config.toml
n_layer = 16
d_model = 384
n_head = 6
n_kv_head = 6
head_dim = 64
d_mlp = 1024
vocab_size = 6043
activation = "reglu"
norm = "layernorm"
norm_place = "pre"
norm_eps = 1e-05
positions = "learned"
qk_norm = false
attn_scale = 0.125
bias = "all"
tie_embeddings = true
parallel_block = false
init = "trunc"
init_std_qkv = 0.0255
init_std_o = 0.00452
init_std_up = 0.0255
init_std_down = 0.00452
optimizer = "muon_variant"
lr = 0.0078
lr_mult_qkv = 0.7
lr_mult_o = 1.36
lr_mult_down = 1.5
beta1 = 0.93
lr_head = 0.00551
grad_clip = 2.0
warmup_steps = 200
schedule = "wsd"
decay_fraction = 1.0
decay_shape = "sqrt"
final_lr_fraction = 0.1
batch_tokens = 32768
seq_len = 1024
doc_mask = true
train_tokens = 312600000
steps = 9540
dataset = "wikipedia_en"
MLP neurons of a small language model. Each row is named by its layer, matrix (gate and up: input weights) and neuron, and shows model dimensions 320-383. Each number is 128 + 32 x the weight over its row's rms, rounded and kept within 0 to 255. A neuron's up and down rows have the sign that makes its largest values positive.
A block is one neuron, or neurons of one layer that tend to fire together. After each block is what it responds to, as a language model described it from the Wikipedia text at the highest values.

L3.gate17 [123 140 105 148  99 136 146 146 131 136  70 124  60 137 172 126  96 156  81  98 132 156 103 130 124  86 148 100 112 124 120 168 107 119 111  87 199 163  98 126  85 121 165 134 141 165  96 117 111  94  81 179  81 140 162 113 148 126 116 167 160 150 129  67]
L3.up17 [134 110 114 116 152  64 211 124 145 142 123 151 150 124 186  94 141 112 112 142 143  38 134  61  76 114 189 122 112 124 125 147  76 160  91 111 199  87  54  99 104 158 108 142 157 156 117 165 155  87 129 116  87 130 111 173 128  87 122 179 137 125 185 108]
L3.gate32 [182 122  68 143 101 129 170 121  82 123 119 114 143 149  98 136 138  36 167 108 177 135 143 172 116 137 140 168 118 105 149 115 167 202  55 112 226 108 136 175 108 171 127 142 197 169 128 160 112 102 197 144 128 121  76 121 107 118 114 100 162 130 107 152]
L3.up32 [126 154  99  82  89 185 114 186 118 115 140  97 125  85 122 101 137 130  77 109 179 164 115 149  87 148  73 113 134 156 128  95 175 172  58 160 186 113 108 132  85 106 133 102 191 135 129 149 117 132 153 119 138 111  29 115  90 113 118 118 160 106 131 144]
L3.gate320 [112 112 112 110 101  96  86 164 108 106 150 131  92  81 123 122 122 172 132 138 143 107  75 160 114 150 123 111  99 128 133 112 159 113  94 130 145  69  97 127 160 135 152 147  95  76 140 146 130  75  85  85 151  98  83 133  54 106  71 111 122 131  81 130]
L3.up320 [129 111 140 126 177 107 126 217 116  95 108 143 121 132  99 101  63 123 131 116 147 128 104 121  96 120 156 141 116 126 155 151 169 100 119 127 166  99  85 148  98 121 122 167 122 125 197 143 111  92 111 122 112 128  90  79  50 128 118  64 144 103  89 118]
L3.gate440 [ 53 140 125 127 128 102 137 169 161  99  80 118 120 137 130 160 138  41 129  74 153 138  85 149 140 129 147  85 125 156  86 105 197 131 164 115 121  93 164 160 107 136 174 116 152 104 151 116 122 143 108 155 107 134 124 186 186 172 129 160 114 153 117 141]
L3.up440 [119 131 166 128 134 111 140 122  93 121 104 165 124 129 138 109 155 136 147 107 121 154 106 159 169  68 133 119 212 134 151 149 121 108 156 133  82 105 164 162 152  80 149 115  50  84 148 136 146 144 113 139  87  93 146 145 136  94 150 102  98 139  64 139]
L3.gate546 [170 126  98  99 135 128 183 128 135 140 137 161 141 139  98 165 125 143 119 149 146  79 107 146 105 155 164 132 121 112 116 129 111 129 146  82 143  99 101 127  90 111  74 169 135 177 115 132 120 157 140 130 133 126 124 136  92 115 149 140 148 147 134 121]
L3.up546 [118 119  91  83 163  63 159 108 139 132 140 169 112 167 122 137  99 169 135 140 159  97 114 115  87 103 147 124 175 101 124 104 132 149 130 100 178  84 156 137  50 118  86 172 108 182 168 113  92 162 150 101  94 138 112 138  91 120 156 153  92 178 171  92]
L3.gate825 [ 87 134 155 145 160 158 109 132 167 122 142 162 155 172 154 187 109  74 126 143 143 111  80 142 126  92  73 146  83 204 104 153 117 110 177 167 129  97  42 160 134 171 161 153 142 157 122 110  73 113 143 161 110 130 126 125  72 133  64 182 183 153 144 106]
L3.up825 [139 135 139 141 114 114 173  93 121 138 156 127 112 188 130 192 124 109  79 171  97  94  99  82  95 113  81 148 110 170  97 147 156 137 149 126 166  78  94 133 168 137 190 144 134 138 103  88  96 136 180 140 117  58 101 170 129 137 114 105 158 114  98 115]
L3.gate837 [156 151 105 147  91 117 122  46 162 120  86  99 148 113 156  98 114 144 101 180 118 127 183 136  79  67 145 117 164 130 180 121 156 135 118 145  60 151 161 116 152 148  98 166 132 167 113 164 150 154 153 141 165 127 126  93 127 101 117 167  74  90 147 149]
L3.up837 [ 96 162 180 154 135 127 161 163 174 124 118 121 143  79 100 126 112 134  74  94 110 103 106 110 110 127 113  92 149  95  76 108 169 135 127 145  62 120 162 132 128 162 181 143 109 172  73 156 181 119  73 137 145 138 125 102 143 163 144 143 120  88 143  96]
L3.gate1010 [160 139 119 187 140  51  57 131 118  66 139 144  71  93 104 134 128 149 137 164 115 124 140 168 125 148 132 173 143 103 132 184 131  78 132 104 142  71 133 143  93 132 158 134 140 200 104  95 131 147 147 207  91 156 154 114 109 109 167 157 122 107 111 103]
L3.up1010 [175 165  89 145 119 109 150  75 111  73 145 102 130  98  79 136 140 144  84 153 122 124 122 162 152 107 176 105 158 134 124 103 120 100  76 145 188 111  74 163  65 119 174 116 120 196 147 140 139 165 177 139  97 143 182 145 105  85 165 125 116 151 149 125]
Responds to: Domain and military nouns. Nouns naming a field or institution, often completing a split word: military terms (troops, infantry, artillery, naval), and subject areas (music, history, psychology, education).

L3.gate87 [ 81  99 112 100 109  78 135 161 160 101 151 142 143 130 153 157 146 137 141 143 141 129  98 141 141 116 105  93 103 133 109 146 119 156 149 125 140 108 119 131 156 148 119 106 191 184 102 100 134 159 132 104 140 148 104 179  66 136  97 150  83 113 150 142]
L3.up87 [106  88 142  97 120 127 116 152 132 156 156 179 107 132 150 154 155 162 129 123 167 102  96 138 111 152 128 152  69 123 119 119  78  91 196 120 161 128 103 115 126 128 131 182 199 167 130  56 133 180 125 120 118 117 102 164  68 145 115 168  99 131 181 164]
L3.gate182 [ 98 190 138  79 118 144 107 186 114 107 162 140  97 156  95 114  78 142 174  59 149 152 107 118 156 165 134 110 166 154 156  80 171 126 137 124 120 134  73 149 117 170  85  44 132  59  96 103 125 117 136 146 163  85 147 141 208 154  94 155 117  83 114   0]
L3.up182 [175 172  30 135  86 116 128 158 128 121 138 172 106 108 137 133 150 164 126  69 124 113 103 161 141 131 123 109  91 174 150 129 160 168 124  85 210 139 121 103 184 134 155 119 132 144 155 111 154 122  94 138 138 128 124 135 131 178 158 154 110 117 145 144]
L3.gate287 [ 99 137  63 137 114 126 111 123  95 107  89 162 158 153  71  91 121 119  71 133 136 151 151  71 145 136 110 178  68 127  93 145 128  92 129 134 129 159 101 117 137 150 117 100 159 127 165 183  84  90 104 151 121  53 164 196 172  98 181 187 166 153 107 146]
L3.up287 [ 84 160 110 131 148 163 120 160 116 127  39 188 133 165 107 141 131 130 151 146 136 132 119  95 113 151 121 168 190 101 150 148  86  69  88 167  61  86 105  65  85 114 149 109 106 102 105 111  69 132 118 158 153 131 146 155 163 119 210 148 165 150 117  90]
L3.gate406 [141 162 122 125 124  96 162 147 140 114  97 155 118 154 114 139  82 188  94 167 129  92 157  88 161 185 106  84  96 113 147  74 129 119 135 155  77  69 172  79 171  53  97 101  96 140 109 209 135 150 112 141 156  91  59 188 134 144 127  95 102 122 126 150]
L3.up406 [147 159 139 105  91 105 120 125 119  58 101 149 112 186  92 128 116 202  72 136 150  81 154 109 128 129 119 117  70  84 110  97 126 110 109 117 108 116 158 151 143  68 102 174 127 174 110 162 116 108 115 173 136  78 144 159 131 182 169  91  97 155 118 142]
L3.gate431 [122  92 135  51 145 139 178 141 150 171 119 149 122 148 127 161 174 133 110 148 119  91  85 121 118 145 110 104 157 161  79 150 102  93 140 133 169 187 126 196 149 184  81 134  95 109 184 156 157 152 128 131 125 116 141  75 193  89 143 138 165 148 165 153]
L3.up431 [100 135 166  96 154 106 135  60 104  87 134 152 132 161 111 120 153 162 167 157  64 144 189 111 158  78 187  98 113 169 145 156 122 104 115 148 126 118 144 177 180 168 105 109  22  67 103 123 123 182 111 120  89  97 100 132  63 120 141 147 132 184  81  39]
L3.gate622 [132 136 114 113 149 148 166 152  97 172 130 126 139 118 123 137 143  81 147  95 177 104  97  73  98  84  63 179 161 123  98 136 212 156 118 144 163 118 119 152 150 100 180 136 120 149 153  99 139  86 123 165 142 114 119 140 172  96  93 138 166 104  90 128]
L3.up622 [ 97 182 133  81 110 137  75 181  99 168 131 163 113 157 122  81 132 157 162  84  86 139  96 112 147 160 135 150 152 153 170 106 128 109 159  95 136 139 182  91 138  80  92 115 204  89 122 138 132 125 161  93 192 129 140 186  72  90 129 108 165 125 124 202]
L3.gate708 [150 148 132 158 160 118 113 130 151 144 203 108 108 143 113 136 150 114  93  74  69 125 127 175 164 128 143  79 100 161 102 130  61 128 181  97  98 130 132  73 120 146 134  48 127 105 115  87 163 119 125 118 154 181 139 106 113 129 119 217 137 139 195 163]
L3.up708 [152  96 146 135 156 128 131 166 141 132 152 131 156  94 153  74 154 163 120  71 121 137 158 204 128 168 154 140 108 162 101 172  98 118 183 157  95 121 111 127 151 148 144  85  93 143 109 115 146 118 119 121 111 150 109  98 183  58 100 188 150 131 180 155]
L3.gate1005 [ 94 157  97 131 137 117 116 157 121  69 194 157 144 130  71 139 140  95 135 101 103 125 114 118 141 159 147 182 129 111 135 121  99  97  88 104 131 131 113 145  87  90 138 103 133 136 153 130 150 149 116 116 115 111 157  93  95 103 178 117 102 166 113 174]
L3.up1005 [187 120  83 120 104 123 123 124 120 112 155 152 132 113 105 116 122 101 161 118 109 161  75 162 108 122 148 105 146 106 162 142  75 160  92  83 157 155  77 150 131 146 117  91  59 116 159 169 107 131  82 134 153 123 169 106 225 122 136 145  84 132 156 136]
Responds to: Stats and results terms. Nouns heading statistics or results, in sports records, election tables and infoboxes, such as average, total, election, record, votes.

L6.gate983 [ 82  89 152 151  73 110 107  91 145 123 127 132 124 155 123 127 149  80 106 101  83 185 137 131 119 151 184  98 144 108 148 114 163 108  72 132  56 193  84  81 144  96 105  94 145 144 129  59  82 115 176 194 137 138 199  91 108 119 119 125 161 150 178  81]
L6.up983 [135 105 101 143 118  72 126  85 157  67 153 168 121 103 157 154 126 162 127 137 132 143 112  93 116 163 130 118 194 133  90 105 163 182  80  93  40 187  99 134 134 123  36  98 136 137 145 146 103 139 104 142 112 122 194 129 140 125  70 132 166 168 183 162]
Responds to: Row and paragraph openers. First token of a new table row or paragraph, strongest on election-table row labels like Turnout, Total votes, and paragraph-initial The.

L11.gate5 [101 178  67  85 111 171 113  62  88 154 142 149 152 104 101 132 158 123 155 175 152 147 146 119 137 154 135 113 103 101 153 139 196 104  81 155 111 117 134 117 176 130  89  85 157 112  60 137 112 110 101 171 130 153 121 109 145 132  97 103 152 174 145 163]
L11.up5 [185 126 104 105 140 106 134 138 156  21 147 176 159 152 100  94 112  86 101 179 130 101 157  84 181 114 151  67 124 114 133 144 114 125  64 123 141 175 134 193  99 141 155 166 203 149 107 122 131 122 100 140  81  86 115 137  61 166  90 141 157 138 216 148]
L11.gate59 [154 122 141 120  97  95  82 181 149 128 124 130 141 135 142 149 151 100  89 142 118  61  87 154 125 122 142 170 127 148 111 124  57  90 165 107 158 173 125 105 136 170 175 128  96  88 107  96 101 123 113 129 114 144 205  33 118 192 149 105 200 161 112 161]
L11.up59 [188 125 122 100 124 109 133 130 124 128 146  80 155  92 123 121  98 111 122 140 205 141 132 167 130 102 215 129 147 117 109 156  59  87 123 135 124 183 119 167 109 108  75 140 113 160 143 108  95 100  91 117 103 183  86 198 137 149 154  92  58 135 140 166]
L11.gate190 [192  90 121 121 105 136 114 133 159 151 102 163 102 141  99 171 110 108 127 125 142  79 131 171  62 102 182 133 150 131  97 113 148  88 160 135 121 143 155 118  86 176 133 187 137 182  88 111 125 150 146 125 176 180 131 131 115  62 195 138 111 100 137 166]
L11.up190 [148  65 157  87  93 118 139 187 135 140  74 165 184 137 166 175  88 124 158 100 184 116  97 199 157 126 165 156 137 187 201 127 172 124 116 190 106 115 174 126 131 159  99 156 110  93  75 163 125 103 136 152 189 138 196 146 146 100 143 139 163 118  76  98]
L11.gate248 [146 120 155 124 124 107 107  96  94 168 111  99 129 114 179 113 126  83  91 121 162  62 132  98 128 105 157 138 170  81 157 104 166 132 112 119 119  78 126 169 173 104 138  84 165 122 142 142 134 146 100 189 189  97 155 156 140 178 155  64 140  73  97  92]
L11.up248 [163 134  91 119 156 137 119 135 141 144 185 161 129 107 125 137 178 190 113  71 160 148 136 122 142 125 186  98 108  83 110 132 101 120 134  62 146 159 178 114  99 118 159 110 161 113 151 148  89 160  66 133 140 159  84 118 121 145 121 163 103 148 144 135]
L11.gate490 [ 95  40 200  68 159 113 124 107 127 134  88 116 144  94 117  93 116 100 126 158 153 121 165 123  98 175 119 123 138 173 144 119 136  83 140 136 117 185 203 186 156 144  80  84 109 109  98 120 177  77 150 117 116 121 119 137 124  97 143 108 158  74 126 120]
L11.up490 [111 122 146 140 123 122 116 122 155 157 141 123 107 156 130 156 123 125 106 101 122 115 119 166  64 102 140 112 190 105 108 101  79 100  91 147 113 113 111 113 195 148 141 104 116 104  53  89 131 120 158 157 169 179 146 121 135 143 158 131 131 142 130 103]
L11.gate538 [120 112 124 111 118 141 123 113 140 170 145 206 215 101 179 176 159  81  77 181 139  47 127 151 105  88 126 185 125 117 147 133 141 131 153 100  73 169 108 158 182 127 140 144 107 188 119 134 118 111 125 117 121 129 159 124 150 132 143  57 102 131  96 133]
L11.up538 [ 72 136  88 115 108 185 143  68  88 153 148 131 155 109 148 147 167 135 142 160 117 107  94 145  73 111 136 162 131 131 108  76 149 151 115 146 139 152 175 103 109 153  77 113 166 179  86 110 145 143 150 163 130 175  98 159  88  95 215  86 120 147  86 124]
L11.gate913 [194  76 108 127 137 127 137 117 170 102 106  95  72 109  96 152  89 131  87 136 197 137 115 116 132 143 113 150 127  52 154  96  81  71 144 121 182 156 142 149 133 111 153  83  87  83  91 100 110 140 145 105 133 130 153 118  98 108 127 146 131 133  95 151]
L11.up913 [148  90 111 133  87 130 104  59 141 153 137 142 146  97  78 153 146  78  92 117 109 103 145 132  76 128 206 112 159 175 119  83 133 140 138  95 142 127  97 156 126 145 135 141  72 161 139 107  55 119 159 116 170 220 133  93  61 148 138 145 198  81 117 154]
L11.gate947 [141  82 156 108 100  85 101 170 179 182 115 136 154 102 105  75 153 152 139 155 118 136 154 181 159 113  87 178 153 158 141  60  56 161 215  77 113 100 146 108 123 171 110 140 132  98  82 115 134 113 126  97 144 133 117  79 106 132 125 151 132  95 176 180]
L11.up947 [109 101 172 150 143 105 146  70  71 192  90 141  91 123 189 157 172 160 119 159 196 150 136 132 112 118 167 158 105 135 144 178  70 138 136  91 169 136  90 103 107 165 159 127 185 143 142 155  90 111 176 120 105 143  97 127 114 128 124 174 121 161 164 168]
Responds to: Plural noun endings. Plural noun suffixes completing a word (candid-ates, view-ers, assaul-ts, mod-els), plus plural verbs and adverbs right after them (are, were, also).

L3.gate143 [ 86  40 104 129 174 112 131 159  86 143 118 121  98 163  89 101 166 162 145 105  66  90 124 116 146 119  96  99  88  73 111  98 154 129 114 126 151 113  69 151  97 103  87 122 169 152 133 154 164 138  80 154 162  67 177 138 173 146 143 135 146 171 110 115]
L3.up143 [116  72 126 173 108  92 112 143  70 152 119 143 116 172  85  80 203 153  91 148 136 151 139  99 141 176  95 159 128 141 152  76 105 104 142 120 117 155  78 144 132 136 104  90 155 145 117 111  98  94 122 107 148 151 153 170 141 141 208 135 140 126 126 122]
L3.gate242 [146  46 105 121 174 122 158 108 156  95  62 182 118 122 124 134 127  67 112 105 107  99  98 141 191  89 103 112 123 142 110 130 160 134 121 108  77  82 122 140  96 172 131 145 168 156 174 112  96  91 161 113 116 241 173 126 130 144 120 120  74 135 106 136]
L3.up242 [106 151 118 130 123 160 185 143  60 115 144 146 133 190 123 185  75 111 136 113 141 106 132 143 127 144  95 139 162 134  94  86 118 104  83  87  74 121 193 194  89 107 121 121 140 133 144 136  60 102 103 127 187 147 126 135 103 180  57 180  49 130 146 126]
L3.gate596 [148 134  69 145 180 143 157 110 128 137 111 108 135 103 110  97 161 148  82 140 158 102 111  98 154  93 136 156 142 158  96 115  99 146 113 117 113 135 123 139 144  67 154 166 135  95 133  73 143 157 110 139 124  94   4 165  97 140 147 166 124 159 164 169]
L3.up596 [138 111  77 124 100 172 146 118 153 146 168 107 132 124  87  93 141 141 126 103 130 132 103 143 112  97 121 116 195 144 126  72 118 150 112  83 124 155  90 158  44 112 107 228 109 120 152 155 154 143  48 102 132 128  93 175 104 129 134 134 114 139 158 163]
L3.gate660 [ 96 125  94 108 130 155 121 146 119  90 133 191 130  90  99 105 104 151 122  67 130  96 107 100 170  97 102 111  91 215 162 172  77 141  81  65 142 116  80 168 133  74 143 154 118 133 156  87 100  85 106 123 104 109 181 121 181  97 150 182 109 142 101 126]
L3.up660 [136 174 126 162 168 116 115 148 109  97  61 170  95  66 153 106  98 133 101  67 129 108  92 137 172 123 107 131  91 148 156  99 126  65 130 118  85 113 120 149 149 107  87 131 121  84 153  97 140 143 115  89 151 183 182  95 140 119 143 170 165 143 115 124]
L3.gate675 [132  91 122 125 120 135 148  85 178 184  65 156  80 136 137 177  82 174 134 166 170 151 137 137 123 163 148 182 120 109 124 172 120 133 124 210 107 142 130 128  66 140 112 115 110 129 163  87  73 123  65  58 121 145 184 160 138 114 134 122 183 134 143 137]
L3.up675 [127 128  94 112  86 140 206 173 146 139 138 134 112 164 165 117 126 159 145 144 137 140 156 161 142  80  82 170 115 155  71 148  83 111 154 170 143  72 145 117 135 136 138  99 110 124 110 155  96 121 104 100 101 155 186  97 142 116 191  77 120 123 154 129]
L3.gate690 [140 120 137  86 131 109 137 154 153 141 175 186 149 147 129 131  92 111  96  97 192 164 111 109 105  97  98 114 140 144 114 173 143 105 150 146 129  56 193 135 174 140 169 128 159  62  66  30 121 113 147  77 182  87  69 128 105 130 123  76 124 123 100 127]
L3.up690 [143 169 150 100 107  91 142 180 217 143 132 107 127 106 147 154  92 114 135 157 125 147 146 104 152 116 122 108  84  82  90 193 126 109 166 195 108 144 152 107  88 137 178 149 166 111 127  82 151 153  83 116 179 133 163 131 120 129 157 128  73 124 134  73]
L3.gate701 [122 142 107 136 121 116 176 130  72 110 177 161  41 181 138  91 116 124 106 150 101 140  92 142 174  86 107 110 134 111 183 152  66 166 127 145  77  79 180 162  99  89 100 154 100  59 129 180  88 126 150  98 216 124 149 140  86 118 120 204 167 155 163 159]
L3.up701 [ 94 154 118 122 173 136 194 136 122 117 159 156  57 142 166 143  95 101 155 166  88 130  80 130 146 100 167 111 162 160 136 198 129 103 111 206 116 118  76 126 113 123  66 138 105  96 158 119 105 176 102 161 124 139 176 159 116 153 133 177 134 152  86 185]
L3.gate707 [ 87 111 193 136 194  93 119  67 127 137 144 126  93  89  97 135 155 132 135 128 125 190 183 115 131 163 133 130  55 112  88 182 138  71  97 122 116 138 136 156 156  97 108 146 176  84 139 159 157 199 157 102 137 154 143 126 141  97 147 166 149 120 103 103]
L3.up707 [ 97 105  49 144  75 175 197  92 112 119 145 154 170  84 117 118  85 182 127 135 133 157 123 184 145 158 134  76 121 162 157 111 121 152 125  82  92 141  57 110 123 129 147  94 168 154 136 123 168  70 124  94 115  75 202 144 203 141 150  90 140 102 129 138]
Responds to: Public, national, and word stems. Mostly the word public, even as the stem of publication, publicity, publicly; also national/international (nationally), World, University, and verb particles out and up.

L6.gate630 [183 152  61 128  59 123 102 142 133 150  52 140 202 139 129 100  96 117  87 160 178  89 106 151 102 111 141 163 100 185 142  86 108 137 121 108 139 149 129  97 167 188 173 175 115 184 126  88  80 150 169 139 162 104 130 131  99 126 213 121 141  54 128 150]
L6.up630 [134 109 192 117 139 162 183  59  81 151  52 162  73 147 137 107 112 146 169 189 122  86  89 123 117 119 132 181 195 126 161 136  90 144 139 106 117  83 145  99  59 174 122 212 124 145 161 147 114 158 169  87 137 115 117 170 166 148 205 162  95 161 114 140]
Responds to: Plural noun endings. Plural suffixes or whole plural nouns, mostly for kinds of people, such as drivers, scientists, players, generals; sometimes other plurals like staffs, platforms.